Weights of a small transformer language model.
Size: 8 heads of 64, vocabulary 4096, 9.46M parameters.
Training: 133M tokens, 4053 steps.
MLP neurons of a small language model. Each row is named by its layer, matrix (up: input weights; down: output weights) and neuron, and shows model dimensions 0-95. Each number is 500 + 50 x the weight over its row's rms, rounded and kept within 0 to 999. Numbers have three digits each.
After each neuron's rows, "fires in" lists the words (lower case) most often at its 100 highest values on Wikipedia text that the model never trained on; "fires on" lists the tokens most often at its 100 highest values on Wikipedia text that the model never trained on. A number after a token or word is its count.

L2.up378:481431566496507390514422492455504503523403516511536496521520488468482521624482543539636571446431474509425489598543514404563445482467530489468460553440485537558484439456536566449477533518438552463451460533528564592519498552556489513653561561427562526541561419473481450461469513467595600511
L2.down378:506582530487562479518536616485443439484610450555454440558532516483479475427539583555544536414452570463517547506451455488448559585555477461493482542589547488542520435493507513523490463488469546498560506474506460551537475585507456538519451513587482437582439522511434475580522508457389430556
fires in: "been" 26, "served" 21, "appeared" 8, "composed" 4, "limited" 4
fires on: " been" 26, " served" 21, "osed" 9, "cted" 9, " appeared" 8, "ages" 7

L2.up724:523554483437616554434490554506509512549487507497445495467615532522548504436561487514427529524425493390506421473566511492469460476548426549461513520529496456498486488614529472602554480528535454483493395483548542533383573477453593445464389496516422433493487505561538489495456446420442428513
L2.down724:457498539466497508572489463509442386432521498528451547480442421447555432403566530462523482541562495493536442492457499515578465605493465469461454440468426510478611506486485454555503579540440513424481450514516508527456545513538538489434486556467528436533500485605508547378528568544497509538
fires in: "after" 58, "while" 21, "despite" 6, "before" 4
fires on: " after" 35, " while" 21, "After" 15, " After" 11, "pite" 6, " before" 4

L2.up445:482456496469486574490537419471541428459542561480563430496356514461581481504464527461447521576478509456492531420485374534421515517461544513515530317469466496530502460535582500542449515482504520530500538461524529445531500616490551464488485512557550454530532447459422484558540540420417515471
L2.down445:540483618443520413410502526409528480445598524643605600544497552480483507536510477496521477533440512547530517527440511507496504450532508440551502453519445472467522548464475464565543522490543422550523513484582513564415473426418442496462496519489536559477467494539496530431433509476456485508
fires in: "japanese" 22, "german" 12, "russian" 11, "tv" 10, "film" 6, "english" 5
fires on: " Japanese" 22, " German" 16, " Russian" 11, " TV" 10, " Film" 7, " English" 5

L2.up37:461462480472399507537494487464375524583514458493491542580491572561464510497542547515487416548519513564539533536495490479542420533434494577502546510434524536592515532549502521539472467482557531538438557559462465458513495501467436507502507449508468435419544486377518517511443613434496558560
L2.down37:556550484489558572452456420496506402493413507518436454501514517440553542384494496632466422544507412489538477572431552519555591486601499479555420462467523510533567567542502526567495565544551485521429641555526503488468520572494533453479380507535553431495429454556457579519532455576591566471
fires in: "a" 26, "released" 15, "been" 14, "known" 13, "died" 6, "synonyms" 4
fires on: " a" 26, " Released:" 15, " been" 14, " known" 13, "onym" 7, " died" 4

L2.up739:538436518478641516458585500500514487526554493442505517450543558516485548511441515573565525463407506453489531480555483484464537546465483511572444431393451460496454486510440496532466537533437515546511542536568505460474409506549552501438423522501543625589566508511544471533535513504386520386
L2.down739:598472464476451497483515483417535497477543489485407531463481490469504469386567462456602583475496497505469463521591416464618489438495449489569430432595452515500461570536439535458451510501496554476500464492511562412466497493549444600458541405427537604545503554405485539480455511566551463456
fires in: "season" 11, "series" 11, "company" 8, "after" 8, "group" 7, "million" 7
fires on: " season," 11, " series" 11, " group" 10, " company" 8, " after" 8, " million" 7

L2.up246:552575521479440542516561399458486475555482505535455541490432636471445588363422437545533505606467530475530546490585538529561470530466510503545496442517520467470464512500521557522464507444509494507405554430494570556544512433521473431491488466445526490519492560576500475512418479506472554436
L2.down246:536489454478609542547483539448492580507523498502532516559522536531493485508603444416544430473480424420571547399416549555520512497490463461467480533507568477533561391403497460428510484409595512511573464514447442482458505447521488432531604460548595433550458558468537527506539534417460440524
fires in: "center" 25, "association" 11, "union" 8, "journal" 8, "memorial" 6
fires on: " Center" 25, " Association" 11, " Union" 8, "ournal" 8, "erson" 7

L2.up267:428506496517523474524484522421480467542495601584548520494483564571561424434476567567524515405528580513539414503506477438370562488478410508555438541511544420492500451443439538449459515422505496485522395512534556528505427465590477495472599462569465461465405418596432526494545514544558534520
L2.down267:517511513520408578457515488602540464495481502482477471484478530455453435498523494388570412456440508436440497666499524452410602537517597545485449433379534495502486517558454549463519428498470481527488461404430458594431501510493517574489574476565507511538560551527462521463445462517581492551
fires in: "also" 32, "such" 15, "believed" 6, "his" 6, "eventually" 5, "instead" 4
fires on: " also" 32, " such" 15, " belie" 12, " his" 6, " eventually" 5, " instead" 4

L2.up463:537561505486462475540381553515534416493492506625514465538500522562423532495576521562546583511562487470544518528463585548393562535538417450580527557582444517481433494597573503466432466485474556482510498526441410538446445439486469488444368447572545525475514500560465523520531571487443471474
L2.down463:358400481536495565464437510502529511503488570431462526505457567476569500474545464527604472523553592525487498410556498511499577485560503470510508488455424439575410468397510497438447501460491524550536458431492540533518544478554485500462483473469476577446489534518486546468377434503541512427
fires in: "that" 41, "her" 18, "before" 14, "all" 6
fires on: " that" 41, " her" 16, " before" 12, " all" 7, "fore" 4, " exp" 4

L2.up70:488484596630539564409448500543471420404534463552476431435512504512642553501474441500486440526490442452491477475620491431579437552504428486480466533525482463530548558481471547487533529570552502543539445525464521500552575539537561484477566429481568418538596498460509481486498501484523530564
L2.down70:429555509488450580488550469555542533591511510472465508452556479475463536491460522416478516476438505485477561491413499439454465484535489506549509423420516504501438512588482494476564494517455463540492571510501562454471387522502460625448471507480464507508496485532551494584508472580509592513
fires in: "that" 41, "battle" 6, "sealfon" 4, "success" 4, "february" 4, "april" 4
fires on: " that" 41, "ces" 15, "alf" 8, " Battle" 6

L2.up540:533582498485421535523525413501500528533554510436478443514462502510607533536451517482519495519532490496558542409552526421554480529525533519472540460500483376507389476501455449527479499481502481523474529471458551569474527485398463555501506480503590540546505534530478469525443419545524594495
L2.down540:551466477534404543441493540447515571576524466424488494568508426477534513463541504459387522495420464495534460541459563534469542426462502480506471485498576488503508485551609487575488501617468622487475499468505521500467484437402521467507617494558476444554527540535403550556467490409516500489
fires in: "c" 24, "d" 15, "j" 10, "rus" 9, "r" 8, "eng" 5
fires on: "C." 18, "US" 16, " D." 15, " J." 10, " R." 8, " C." 7